config.yaml
n_layer: 9
norm_eps: 1e-05
init: "normal"
optimizer: "adam_atan2"
lr: 0.00136
grad_clip: 0.5
warmup_steps: 353
final_lr_fraction: 0.0
batch_tokens: 16384
train_tokens: 138400000
MLP neurons of a small language model. Each row is named by its layer, matrix (gate and up: input weights; down: output weights) and neuron, and shows model dimensions 0-191. Each number is 500 + 50 x the weight over its row's rms, rounded and kept within 0 to 999. Numbers have three digits each. A neuron's up and down rows have the sign that makes its largest values positive.
After each neuron's rows, "fires after" lists the tokens most often just before its 100 highest values on Wikipedia text that the model never trained on.

L4.gate61:601534568528459508522520522522486545524394525588566535517587524432512506447374474496571524513572458466434454512460526491590390436522415497600547508533536513490462549540550575597587448490461458497475473476532450503515528490520526412524440569540480462540491551413497513448583451482474460503494551451429453419574493514480542581500560568548466523454577506458499484457383606516472512474539551514405539492495521470484461514525500500494495395498573592512528467479457548416350551478535480477470470540498481534475494436522460423434514585465528495490362430537505457510516503460491416537
L4.up61:597537505469438544599509488499522437547433464534556430419499488529495470471520507468569431584516448493511571555557532540502364525477480447616552447520588498530468491600445513541472535469485505480459409461489576488487525398441499488505484488488523526547572518393484559486598394426530483603528435535531533500468426532508483606495516463488465492513579454510496471544451497539366461517577475534381419475441509435531438520515497508461499529521539580472557474418506522401497490454484453440447574503542546460532451501494450435477565539451544451580489472551582519462504463525509415586
L4.down61:488484443450462498547491451539547500519462502529388541391518529486438446482495501553502525454489470492498626500499371551529504542612496492524453408467500506416512526567445518494492417543443425526514526468499531449493577454407405489517591493591487525502426529539510480545538462467545436515512539426521438485556554534492507510506462447482429520417547475456578541492539456377425467434449499447497555446433598540508499439572494603434441631515498441463538520550471451510490541493535486499450468523569505572561540512581556602539526605620524526561499498528477499564490429441482507534
fires after: "ar", "h", "m", "ab"

L5.gate70:563546562459506518521547602542548548488527496448461500351523443421559514512529518438545508568472507484497482451519511465597438486560497551519547484586491455483468484445547509423497585479451489482480454504513479498502488434430506571467508533478507597491520478554427547464582501467537465577463479452499416424627466567522420516394594470523479450567439575498435535500438514531458483529574479610561419499407483480499446541481546439482498483500446516515469581535544540520511549477518554488553502531533563456366512440522473479525487512427495635492457446594517405614489400478525526523
L5.up70:522437509487464535486504556537452482516462523464525517466442491432545465505555547549471395561529454450548494494511529471580485506456438488467535483558531584407500559528515469602456518499425563497431439419541474433459509526493514518445546541473524550561604466451499492401479522458429508492398565428428482512481390567507469512488480498512457406498437430603448533440525539516568515533423593509586463461433530488565580483497504526489562439480480443492457589590446543553461593607560513469495481518471530532530563501572442452420595520445560513478486442546471404550605504420583480477
L5.down70:515549507524500520409515441536508580551403498539460428507575515454472528480475459462518468397540452386520531501577562477548420518415412487655470508414423525482545487487506460501451457486580467489522460558563536512442528488471494495488483499499440460535490500485550531570569529446597541471441463488481456548601413451515537503530534520466469544550542506463499532499542486436566588556524520567546638515431647522503447511538574507487443440464471464540525413505448449473536482375436427446543546568573528515431491524562554575521448500495517509509476489396450445494491519562561467445
fires after: "o", "u", "ou", " P", "at", "ear"

L5.gate106:525517514459488465466455466487628588414530450443477501400584488506561544487504453487557495505456512479520478508592486570440563497483530482453539562480498529520467488537454468462479489491497565547535481518539558595496391532576509349550491593485389446430591520559557582489481492506388454459508477484486453473559470619583562503450461426599514483558515584561487404548455536501517513522559528549488482466548482400551462490482495352539487475483457584431510475515510516555554441527464494489534550480471526450415476542494396552496479477397457529412487493559518483476539549487495491561
L5.up106:544549518452559532516480505533494524558503449500492565561513462556505556506549468475585465460582542486518477485558518547546461539544536507531465444630404536523521471562536461559462406510467525579471436452523466496431513530505483415479499488485535508475429391498398523426479572452464444548448509465474466408503574489463451638580422481501485543597462495471453534505536489350500477573494507569441500481476514582482569519520502499473488416518393520575467483549494477489450586446503530539564511418526491473554497543617408461408592546518602609436493504449475507535502481443470461451
L5.down106:395470594504525574549441505439489522527494444409584551470520533531535504540553510563521481443500454504513425473498553536539452511506440528477524541504557558516486419477529463501438531479503443515506421542467471501451542578543509505504417409521531503451476528557414597498426457461501434456439502478451468498444474567518492482479491530539570480496483436496556515523514460535587561479404540459479546480551522496525487476516418533343513562569505584481426602505555399478506494563551572520581527609457496452584572503490444577469496370580554499382453549504491483371577505510515464443
fires after: " d", "if", "o", "ro", "re"

L5.gate93:452596561520484505591469421559510556471529511460432537544404434500422485514468548454557539455472476412539522433562504545564472514393540444464624512467513512521551522551540433425447504509503541551478540561498451502563546529440559525507574509428487551489544452456527442447511540478473498510562552485448506360540448460601503491446492463437447511497446578533389468570535586445417509515531418599518470510455531510533424500439432446566487470557517557389530482430585543392517449518483547515464486422439513513541445519557539540470420584510522502472467489430558526558479506479496477574
L5.up93:497472554513516527536446563507413569529456543575430459565539523520561437600429504592485558436520504473441524518549471536447609485433520471389537558481526526548460482505501471452498487427442463496470494450513484412544531547410516496485565487515558538467527545534517482460497529639498478483489538510478459438458606481486525549512507441418486588518465409495495573420595451493471590529589535573461485509473541500509551516435510481639494490439570473432470538466578540547471465582482522514542532581502421496510642480481486506439419422449582431477556489369473505503482500515454493540
L5.down93:467508543515550535605546505536456527437577533427558534494492517487471372459537667490518502458492507501515650623452611443556484488521518482479453505510562501545500431518469460486553487544490509517434521491561586461424525476495450537496494507508485529481441410539497506490472509411545468470551523479452491410521569556448598565497493550495483470516461501547401465499480441486469446432404513475433425529485484486428525527362558534394519499512518488540578490543579518422480569496528503469444465517476517499463402554462395521646533542519522504567437438474489467501481493575523525559
fires after: "p", " h", "es", " f", " r", "qu"

L5.gate469:547563538457508566395447475538397464458479449515494550531491492559579543407583541510467508479578434589445502460466452478553464424413554481482500522480458602416527396558425597472550463411485549562459431480511477510522409594443458504449512493588484468508474569513554446571584519420492493525491518486444532491452519558522478546576522484474459464497559543504485544470487519515481532504490448572423407462518422537498468425523538585520383433544598511505568482528576486486469516620521474526522490578531519484523514455509529503468527609518518489520457533423494453409413567474472586496
L5.up469:563503526444453466542469469400526476549520491424548500542528489510474503502583528612436654383509528567519492532422534558524513421440517466484492439429498480377605550480546542415473558455543490541447517464486548480471550466566507562547455372460452520465521521558452572518539570547496555536500461465564451454501506454455624512553541483463465535542577499387512475490554518513556524500464407512535420487470568456459515409527558503434556523360503594433495479387568507501512526568546530431507546545473482535497493438479559483547508470484450518461511498499501419468532476484438512458
L5.down469:486449529486475510456503403488474552549520505557494613603588576521446405391476562512588535420536446525449455538541502505535526513436579466518504454418461488600484535413500483490539459524478460437503542569496515560491414391403467540571499526505548401496504447537469528440443585555446543540534543509498577495511492473532415568476556475478395442492500511547454475486558566397463542523483513463490473553498479412466485550517536466489556462487470451507519451549479596412562556560552391538473562531459530479593533543421498555534428515466523454529418502497545396486554462519445529544
fires after: " m", "m", "om", "n", "her", "ew"

L4.gate276:469500515614503376538461503478615537559486514419602464460440436370508488494397547545476493555521517489502521441545516493485509495573588498455577564523579484479510494380510534540539528475455469432488584486415519519619516480554443454510533421440467521511492485562409513490516490528533556492496460446431443449451525520469432473432450570539422497662489512507493536437506471388522469528497510392561468509508400414429439526466503527518480526517495529515504562439553537485549586545507602595467479482520473469460541457477507513582481579480448546430484483518463464556535485464502491540
L4.up276:467545469517452554486578515571518503485489414448566406524473435405514634539520578556535498436538545509456399564540529518400529540530543461499507495451432537477435538503499458510456519504482527461490492505526518543429566458530464434455611540423434562516503489536399399480578460539545517519521453487553498494525455467504560586432482569488473477475415499492451538473592485532484507590435482463476501422526524501481592510451496605465535561519420562455559396494503463457446504521570506442540445540519511659532500508371522457415474525447540525445547554514486507572515540500411447534
L4.down276:462597398508492465508489584575522451548543468432412509491562513529530538606542516422553465487478501491543510544521504466556512538461577503481405504591474561453467587443545370522411454504528443486565420529514489436494471550519583526445407568499572533495520523446494486422442508469544400565541419552569489521509454493429568432473561598588491485463476483580495393488483554615502451637457487540430518535469523542402551512477520483505505523461437491485435490481534465486475396437425496494579509528460498450530533474500503533508493449490494561500572508442441528524515527567485586449
fires after: "t", "u", "n", "on", "v", "at"

L4.gate21:536498490387554411519476591543506499419532450472454503613499432566439493552487551490393599484509380521456443535457561457473429493491476501473532613460513527410475424469480529559572441419601501528496479496444592504551476475490487512457556548501547502505468503545441531380593468551483416490522546417462500454504512553475484469504492540623547465459513521491504547420555501465570483459572493539518519458474504480505592583548487473445447447465492527524505584528484544505556429538538475501574492530600465602438423449544517492524487529480482522471520457540527549433482519529373380473
L4.up21:491438415477482483532556540526420593515516538455521461516402452527507519475541478532378512552486463430479491409623502536490493605461513480504487517541499561487490447596472519526419473495481576456370537621501558462471422487578474512640515448540526517495573477543480496474458559506461526547475461507508490395557437483487475504446512549479492636547397514465500514506499502550400421505518516488450510485527500396505464501563512512524575498518533424538458500497512527527595459452553521482355575531483499413534440529543487568514477415508467495541565503406372487462527471542529534510
L4.down21:523450541477517554600435580589518494525526482436480539494566440575553467465513547541486571473470477455528581434501455563541483415513484567476452377543603576477557524526562420493394538478519458564529563471567421493560472494503498441519479476470509506476524461466459525505457436501463500446482496509432468421556500455454522511503523550569434599468577476555440544552584651431519507493472522458515449502522456457551436516530507499579477501420528498418553473586491484519534415498476473473435518489510573463534443451605459487491435550432436447554507519465466456397577414601581472533
fires after: " s", "\n", "ra", " ", " S"

L5.gate378:527464516572488480477503487510497453404414501523501385460449454476581455574522545555511413530489518503532486533549481499585471487573541495491497528524456417491516557526569505454477530404507473476447606425470509576440447506429471507497455449511474569564426473408574563591568626489524469483496578531509524398574432488533471464527395558546394452507486489460488494425445556434536508403580554513482488555448480493527454554408501402452558449525457605531519416520527481546480428553544488537533506471580511519476554521491542475518453572527568543447474480489458411510397525436561502538
L5.up378:482521514495470489447539566436479546494493499534368516480536490497504430517515472496581530442578517498449503515459498480512475490552485442555518469415503518480484534415525526488424512485524491531361535437503402519509568580437472471490482477488449495417496525461486450641455559508466497517546492572481546544527515517474614538508436534518472510519536537447352511511553456557571571534478573412563551484486549502376536613522464538497517497564511445435514501417548493528564413436576496464455418479406467561412446467533505588418454498569517567548508540539407620504522528497542434453
L5.down378:501434447455570561528577520495371495503417494490468476479577460509442491507530471472490581518555447479563547563464521479415482488411452503441418481450540487420506543511531490514473586454454449478476451473467506465518503497496497430536555515527500594528442563616435445593424559499528455495547501550449592503504552528493479493589581457497501482477491521433548425535558416647544577533500428449477376481506438469454445483586577613563491467581496474536441500433574566470486432518540548466484523478493488552444520418468549514363547529536493436479481505520503544559510558581507492527
fires after: "0", "on", " 19", "4", " 200"

L4.gate437:529522486481528433530506425455517448451592538495537462479566518516525494455618553386520436500477571541555518489543492511498556590505559521406403481516517485481500530472459510493513579471477501381514474404528516466484469451596420501565473545505534467497572410417488613564532570595512484500476543393493521432502478470436481430352520643549433449517495485470498507475537495561503399458535542461442455497553442427495432448467515479497538522479624476524547439506550541494567451463523561626453539495480520541495452517416517513532498478504479530529568457556442498432441496506491560556
L4.up437:484546463467544409495526479517495508481484496439418453528580505510483508493592539508517503463523505580530530527481525544606536490501487526379403543546543462454467452428482487558520634383546510484509485538503575454471401541436539522506470436445580556587463415421489601470479553490365605424503546425494495417482482528490566464472471569571462481456638463468483411478516574418521470543535499520439512508478513486517552479446518569482552521525523499512458524457439490502548448455459482468416529527530496637516536402495508513461542518587475406519510534438488544427508479546542522425
L4.down437:392429512535464457489413496515482495409545476513480492579453457471507483586499479494406530461526467358467479453510500484508531479558512512559486540500428519452418465530576478613490493507512550601540533431530512445511549511566488541286500407476452514527589487486488443465453490514562436530562422574531506516498411543563556509542473485433527554441474491519513457476487554507502504518578450560520606460522505510490481482522459600491442436500385608501499457509516547493458549489572545464534572555594503537513481596608459489477522561518581465584530486508475464562448493440489495479
fires after: "is", "im", "-", "p", "ver"

L5.gate419:570562413503518478431562534430530465513537526538458420531515474463433507480437538492504481545536456533576486540559460518542460519506474541589454492627601462402512626484522531546377514594582501489448475460526499524379509431510450429429502522531523466476574409479464637474434501525517548472478478411561418506467482592535428446497471498554492516485513488531459472402555506421508496516497509515469494589534468433505520502534495545399548424459584511504474524468441510492574519524512390491514472470465539436466435548519448534483537572529557558512535539632552502485512538407472538443
L5.up419:537445449527515540428540485499575566498557598639453358383482566511472466500447454462525453565566469520527540541510526459491524506536428546594392460524513528493554551562452508532426490508572494597487487489457460468432351521443529505475567473556430505448608506478489566534546475440535511380557451516551484566461508521574502484546515424453578507498568516468458503502592486507452500538563506424493469527524554506464607505495494558372476461448518445476510487512520481508476581495479465490460500467437466429458509490475468484476516599474489488503438641539507517437501509476420528566
L5.down419:498488525532525610498582493540546462446522537412522554446487478482537459536614535531472473463479448408548477483553477483562542435587585439432516517433417483541540453535517491448537545422461528526551517470445509543586494495386461442539519502505424536530504555489502452486529472471496542434573560512494649501451542380497540615564501508463444492493463447483459544480454478571460536457511518478589477525495575576403466529445508406554470492395460474430544503499574554460405502440541523532495522504571484597397520456458570471468512455497470448488367447518479560535498422526520523542
fires after: "2", ".", "l", "0", "4", "1"

L4.gate80:408429410563492469513470371462533475447450520558462487483480364440555503473587506448576467544494487534573526467561491496545439443522607426479444630482483425544517515543527518512548593555454508558524585460475483533513565473553409537498533470536478501513530492489544525522513550476425514536553504491489514489639447509556528493462443560518545414517574475485541533561381542536492443527519432627549440519538475472462519436461578471565518518487555504485425478448567489566419492528522472535494521493522488425400434479393439476564518460539449541443453546457533494456446580478565487489
L4.up80:426451616537450474511606537537522471466520545448557502469571480485503431464459578535490546456491463449499425489491546608504423497542442580558493588595598470560432507560541458411507519444388422532522537533509470483498526484467547523495389414553525502434424493416600387496484518479483475514524531566470503427538497510557513487445501513567526566444484443525483460517471523486462478523540477537520445552542546507507489553521422448499503494459544525567487404486514445439501521518629559469483410492491481508364362544475563553511487529466534543451401476589528541552485510413502514499
L4.down80:547520467367504510444507486466413477461497543483416494458572495468485507489498449440404486474527507571442562516520435556471442499551457479511485416447486492433582414615494430418488493487478550511540549486494462528497587483503455546579467532485498492484414439444530509592484552589510522515488438612415493392489538581479461495468579563483512480490382488480597562488510485555553473530539557513398597482536446551583485536542517450504467568484532455507493440491485480622467461515477517462600498446554517560433579434480482455501517471497621481532511508421451572603517480548542561505
fires after: "9", " 200", "7", "0", "8", "1"

L5.gate211:516558499493482425487489555549521466504528540491452513479445401446476509502553546529481437565485512561448517492528443494598541470471571517510566543512458446504518473563477492526472427393640477374523558504415572467521437521483329521504485580516495481522525372596496505548540523452461465607510522528448538481519455453613462459391480606472572415488494511432537440512504524513507500385487460492517472430562483516500500496531435411595523485541543498471495491591526533512499456457522592475564530417535462470549570530505506548490568460532478533495511500471452378585486531444549538498
L5.up211:471457423482535454490546579553504538426499525493588567449495492476469516561535480412487578632554525434425476483455479520576419565517557445553471552433451461486560538476576494604465476523517531548349528478412473528434502544471404541480468562498524462485521453504499538527554544552429502552471442424501513440552479452494486564453514463557499480437509505371474518527492482602472558404521549533438468455590499498512591588548506438535623471558572499445581509476514494527416469491488515485507556398408452505560455538558442461561528528525544491543472422498473501497495492490575530432
L5.down211:504507584446490503390502518563546571442490347512556446562642492444527490548432468542453479540525440471469558562521448491509465521508402544523408452495559466557543470565493516443534541523536430470450468575544522531479546526476502502419478501455535485460477507484473530566444475444578461561447472456420485489474569458546554474421485626528468550539540440500457551478493492448471551523522518455420524465499554528492555551558654555432522487502454444573646620547501476468470513550487442523463375486522498579553478447483527499473479487536543539423440512481444498441498532505552431457
fires after: " R", "r", " w", "u", " s"

L4.gate277:548485478490634557439543541548572507475480473522466410414504492488482420419498535466580593579515599505467472489570461487592518487482595475491525462488536505462512562431532514452460486572468495569560494521540496484561535515480597535443456567592465558550532522446473589509463624557391563535504560402463481499568554524556497557497499496497413552457439478569505466530550428563495466440608405523427433433465451494450511462541479435505444451541490430397478482533525525454498549459521522505440432470517483450600473484452549537544496433537517575430416497488560483490416504482486498534
L4.up277:509489536586486494520415365623558452507544466522544482475425481515503536536340571462525539491466477477482500539622526450461523521457438561448558495527573520413542476479520460571462396518427439504491466620537402463498422514517577497517529455477451507465459489534451516462501459538522514465539406590493587494520593555473465423511559515480555559445477452524468448598519536497496529506496546466478475532563526495513557521434524466475511603470512504492386620592568530522494514469458555448500472459487466507432466400580504569509524489415479556524511472542509438511581505539483460419
L4.down277:558479482504551557404488434453471499545466516448522589402466525470468540583505378520524597444518496479490544347536440460468436499542548462517455435506446504492602447557511547480536439504497523493468475545518520529516392528534466474571525501486468428508490543608477552516477504412531481527590440502565485482492475390602488484461548444521420562567507516487577459553487494426518559521488524413453473589489524471465578458503612439527496413495517430476488459544448532484577505530548590491406472437505546505520450502486554543543572488458611519477561451527499470577497416446594562517
fires after: "s", "c", "t", "ct", " f", "o"

L5.gate91:606534534493508489619522498511509483467533439553506434476546485387466541501431466529540417476462452520541509443473574438494432555484436507564482491435482471494568410509602531523548512417529475406473473515537557583470611497489474433371525509467380581453538522518456501562490523421488461520468559454446428443590498529534512574452483496556489437511549542381540434484521524515570488507491522508525488507489490474503523525486552504497440473536447531544451600466534519546509514430539484451465481537457522525472471472481371452555616543461626429532414491488592481563487476510619457552
L5.up91:501460495479519544532536533448531469471546544486365530536561482475499465505446522457634483587546400555525464496538492446493450488493484574461488536609431454503465496508505509514474494507419450517597504629557499517473536453527503411487440452413511520508507387481380534463496541461645527529486473483461515541553494571426435506516543567547550455543464500577383466546543548413572412566519534511446450445535474562518546528580496480518538424508462416549428428530482450466485581447511527530434477521439511487580482531509470503427568576435578478486590505457500506527525533552472463428
L5.down91:483499429510506555448399462529500485530440535436458562529508493476505432553515510491557465503566405575530430421603393535554471452620456496475473527599532491518335529657507572520556493486529492492516435547596522474639423444559493524536425524601493436602496486521527527417565554471497487456448479449481532550398555465468490451554491507455606422582467545506484432453565565501542511498509471532592509579502510509474478485466500545477458537510511469494527465425415516539524519509477450536480519508462485493489424450506481449524452428535506550473513511503429520505578537490428509445
fires after: "ac", " d", "ab", "re", "d"

L5.gate327:502486536434531535533465564589540470515534493458434558456449488564478397549464523536470566509560477507451414459500397609527515408459525454443459440523429451468430532453471481421534498511583474480588553519495487495524473514497571444521471441469448513464450540462479435504521561506563486482433535469435405456461529427494491510498600564565516498603455508557467489507516520569522609542515451535413427660458454467597511492465529446567519490517582492573492410522475468539491536556573585484488417528493541487499444554410580441482505435471522551460549487537554502544531521451479634468
L5.up327:445474613491483494503497509478485532455501521579491516460493496519542470525548485487662460461499509474545510413464440513517550481514493502483486451483472463475531531446404525588547458478405552524490430497551479436527550527584558533485453500486525477517484563556515498532550553575529419428422464410528446510620466498403467546487509500426539539522432545447436446561444512571481488486465539517566482458383463508469527600504515565589529364510505469562488435499490532496441604524548623418522457579481454537573467534416488482551461545531646520487514464500406470537529395490455505538
L5.down327:537468474498561438487520467485554464481537460480594552427540517528483510552600558495511520434501516480490452423518437432524438503492545527441511465421492479507515454561586425537453487440479522477394451513430519464486446510519447575550586580544615462426439532503567536481445465476537576586524542496465532526522563487471524499551473578427454486502532491529515566427419596513466482500538526518507440598561499450479504394547560539454454452486493428508399474435526488430566514496468539483601623459534453442482544500507530490485523394535518605519495560457508627528445457547511498353
fires after: " F", " f", "F", " M", "us"

L4.gate440:429506468581509518582455485490576498503431443525465541407462474482437502443540500574553480503523506580477417548522496469532420488455519438456526519503518579523460534477547409611493441425568509470546514438565501497472442459576491559479477530458456539411476551437516555440501450579503455429502525460576553389480485528527575603447494439530422438591582474486544446471513443416473530388533508559461494538564544475493491515449448427531479464568505460501488419520479519499526463443498607639536556543506561519536563448470571546511474528384509563459530500449458506451394507507459508585
L4.up440:578444495310490486551534600450496571502535520579523468506504548563472505532529463526561507501465507498534444392541558488497430585511525541545511564465583505412513583551445519549516424604513541468466442513496480332430445509568479516498471494487560515417492542540591461444485560468408505465488474532453535545597469520509489404443546417563518584517441475506520430532451510503488485523530513429464524409608477530539444487388470533486496476529461563573499492580462468491515562444509504550475488516404452581535466554545504479487475533455536508508543556515524534562433538537441511421
L4.down440:543525530518460491481576520539454423412456485590550487483472518443525580510612472494468541467545368472491409493526548529521447552510404450560465429500489461442502496548479597521466572533477432462444454467497530517566527602480445468543546505526475491456464540550422464502531493481602467497537470491530511455499439531510508411506446498454418539494568513443480403562504449377482627441525494417608563539528459504547527457525537522571485580546483517483538452465427486492514467446508467525446559524486494561445578485494465557490533479629571468461490681547484490493562505475506408465
fires after: " s", " ", " S", " the", "p"

L5.gate396:601449572525509561523517482510662568499493534464449475483513488536506491475476524542495527539533499554409450450526474545416400454433480490549553572472532449476461529503540437531497489512487494473430578423393483430500456471530519518546452515550439456511594556457493457567556467564409488472423437499536452555410454500516580543501481578535428405641427533501565535555540414525470522510501510505494434576595491554502503462432476462599535515527562507548456549512521508478563520494511552483454497467576480396521593452469528553485493504453454596427467493604422440450433533495489534547
L5.up396:493499499453423486495396418572479436480508496528586414454535535547514437427488501462480498458417497466501471460504389528619538549450442553463507500481420511428450398457436548484620617487457426455493483457510540501502546510541611587536479550558513472452493447489512511453561584559473538471504503484494416484496523571470474486515519470526520487425474646471541474473578470576480563419541486488429483583560528471370573592532457526504499534453554469539502475500543498554516553570553598614534501481537518551438489467600494478583495514502518501406502492518533402495524490520490500491
L5.down396:482420547441559519516513536473527525560517498482620467481583565424486495421451501519593448483515468583526562458474497517502467500543507461454439541568508435534524500518561505363495548466512498498404457502526529456514487473529474399477389423568455510510499588482503527591438481519469482507562511419511434469445539469524492451527479520518523381503477578619532594522462529442517409555472541498542525400419535475410488463468536513491542490483532469511408608600533553452570477556510462510489498516547458402506543423497470534526579390447440497473444562573560533470562570479572523449
fires after: " m", " M", "an", "om", "ial", "art"

L5.gate42:511533466439490563531521447478473430451479469517543497485386430449611494627550534521524536559525532530499530501510442527433552518535554483456506504505547546454501506434558422406434465441515520543409506491502460500479532416440394489424474595521392494585517504539482500446475555502465512462379523471552553410492608585478438537438567415474472467526472566502528500488475431471512514500510462492483480514516471429527563594444522551412522459509521473552467533601588517531491502513455510539592523431556552479536565458547525490537653468412541510500539508618494587459437544502534455490
L5.up42:513501438462551532564563550531517415501499451557563455392481496451463500379445488560484596459379585491517449505398543465598460540512555480422467494533470455492558362473583541579541479464428576532440483527495532642456504508482521554517411576442474549520553528477441466451476536517427506527490474481523492524532511599506469503409546516500440450539539483521526583467528514586478494440595546446404503435469508477422520593466532488488479494480440502466497469512542485461474568466469545535584590513566524553479519514499417486530551419476471414449510426538527513491454492581585487484
L5.down42:562539487530465466557474543475443585511501411460470537505436565557470577492512498446511492487486478537464533545419536483550466523423453479549439418431489483467495497511542505415586468542481550425525491478494565413439504521521524576515432496577460581527520505490515530418523610492654536494569546448422464557494409483503389501493511617552557496497583524525421500395549562556453526494476477483402556456540478526410516439483460485434469468546427477438561490536500530448504504493394499510479419528465486485634437595618496550517501469508500510556529538500466389564509551542535501488
fires after: "et", "os", " D", "t", " O", " t"

L5.gate260:459482465478567495582463516488461487449516404477504456572477407529625462537537546527404503506525606516501483514523485521475493413547429486610482517551536531431396548527496538506498591449579499452494521512404454571490452451453467444520523427513462467522530505470554458550619419507510517424514556511540389463536494513581582544476427519515489499542488484561532511471404478457479480453514405641502470464497473541489492455470481422646464487509505598452406403510612492513537448502546495493497504510600522530558521452492453502499506521511530499541491502621483486494423575483484597524
L5.up260:449461446464435498610446411551559488453486545453506527552467444516501579478543573479484491371503491472532437548462516542543476509432451536380505462515489572517528470431532491541511585489476476627450456527515416481507535487508506486497543547591492563531411450522478471471437424577555565470472541482453511436516438485477514421521376551362453435510497507582468483469415426523464454487441507444599473583519481581443570509451503504516515540545550448457608504503504492461504440582538459527530516487539543580542544479519476465558530516524496412398443509532526566524520532607423556539
L5.down260:538389431428570498346439409534510488522506488471435486479561490529565408494496404523482611495472475583412500487555526544476471502470533515469469460522522593499565488497486597443498510464464453544466544536490426549611454437521471522480507486610402456503531432500533502505533517515515561589525502520558464502498630488458505484457506436507541499579431601432467482470527527421518507499521484494553377503389538497435508463491586473580514478513476456486482438450495438504576498436488569503488527483447505489433522537485496522531534559557434463551560534462619597584512491585477538566
fires after: " re", "e", "c", "o", " S", "is"

L5.gate20:541522506438521505476505492528480538468505390424500512538500479526513503506583444487492475448545499482565522482551474576443536509393466458497453577609402541540442458519538349457542567460488601481487512488506603549477458567507523450505486466434426516435482511443520503520490433506503477455472537540492494612449453497474542523539473615566434507546495490544500456493493616418482488485593536557491517576517460382503423469499537510495610534407437573486518587457559481457545473591503485474526502569498456416515466451441528567478528489452441587437566440424452541411551587562487520462
L5.up20:450507488496514407514410412448475569481461472437528424470436481565417622518529507536448469567528514464563498490482520499423569414442545443627450619561510571527474475419536589463481496595488500454446575473446507537520511416498474462498626513554566526454524463364427563475542499501562477451498427457471558513467481491517530433457433521494427474502496467553477549495574535543528476505438609506494495556557455417511469523501518528555501469643464506514561476461522498529491545485502460525573493531575488546493526489481669501570545529478440565487440495530486495463487551442456507510
L5.down20:553569492516506454505607571459496522470456384541444440583513539556459439537513503480461550413518474508525570471510475514551499460469431488531444470587506511510486459524545425515528571486436554525493531536636633543417416466453481464569468459446603526514506524481493488496459431435509422478570491516466438623438506416593480410477553417566461544487515425428500480518525519500518444464596479469474591465550491511533516448450552457507556471474474481548495577515594479431572503475440525569538560484510393539493517568469488475430450586530466553556464457441462516452592463544457462467
fires after: "n", "h", "an", " l", "t"

L4.gate436:484434503487420513559538523553572495415415467411494492549460480537471475527460542526551423610483569580452491511484499590570508516552501383460491465605471554526498540400489508503488481430449448462498543546408575621522524466414510511508525526475456552534471502435522457492616492436411521511454501479547516537554501567486545577461464526469423425632469488517469542470438495501419486575546463554498413590505439464502524469451533464542533451490466467522435536491526563526510503490446569506474426439530487544515431509473343454546498563535498538424563530533556593516472577447484450471
L4.up436:499428443540495435453475535511471555516410489497517490556474548489496367529505594418495513616530486402479531503546440542495486430534499422448527480594611567519509498552447495515570549507463465527542558580589548363515495434520551443474558557458552537530459477479521581466464469479581502524406498427478536484520634485394525494580526451495573408469448510549527469507565434511567447466528464384394515511407473503445520544468501543613434527564495487480556506455527485609500476477496467509499574461464521522581446474503525524449478483509538462541446510492562555483522549482524489430
L4.down436:525572524577510568603552509435515468527441491479525430512462453530491585569539417495527406444532532545535569483500575556415501498510467393455423482505505444508463477599599490494570479451596536562563471501539514479440508476458486508522515482515439479437487425549499455531501429491579500475527444472537444395475474513454557466537458565464608570405509490518435503571548415461519564502489544500433510573464484491459552591630506541484464435344474478491597538471538463511448530518528366573545419567531509487477438462465459488490484464487558462498495465533523455511573525558499571525
fires after: "t", "\n", "at", "ou"

L4.gate393:472471467463554496540452582469479624467455524505411530520485536493590514446359478525506516490549498419461520503459477507480444506469495489480528530571363455423534639528519520595456491509467517572480506465492513455513464590466457496529490448504477559538530544557448472475543435539479454526521473499471447554526484495451529491472551503555528519522470609576472513571488519527452562457582522621555534503468439319474511522497448324499500504538434508453528590528565561526508493579502568516462546490465520503543470487407454454538548543482556481510471453528464529485462559493471333478
L4.up393:425487487551514486467414495489493558530533536453486556440481538475498404545531564481434425593521600505523485572484515498567428543524518429468440467524430544400529551486468565485431522462531435526589603423532525516555515467413533614501558475542493451490486461584414446517462540591479503495512505344539466412451530437462473525504432478454557457513477561479528536354466614535531579465498456621520482518438488443491510520478477481373532522480515541454567530585587532545518568469489485471468496576498540457495506517471459549506464473622427541505471516480517508512504433513501458459
L4.down393:498486480541449418525484505521528401503562501521510447452500444525407463549558533491488487500464538470548531447504551452530541584562568541434539506521405531453462510527480600463478546491486421552472498444500475541555501442497495543536543497562519531497429519566510415421541550483571475560561563478550557447431454412439532492530386449429441570589449495555582518401513417505460490478482514552493540529400485512592530522510439519448522433486475579488542409555531457509626475437585524543456509476564437504459527535549568464441462454574516514595402549499540467569493402559399496451
fires after: " |", " le", " f", " M", "e", " P"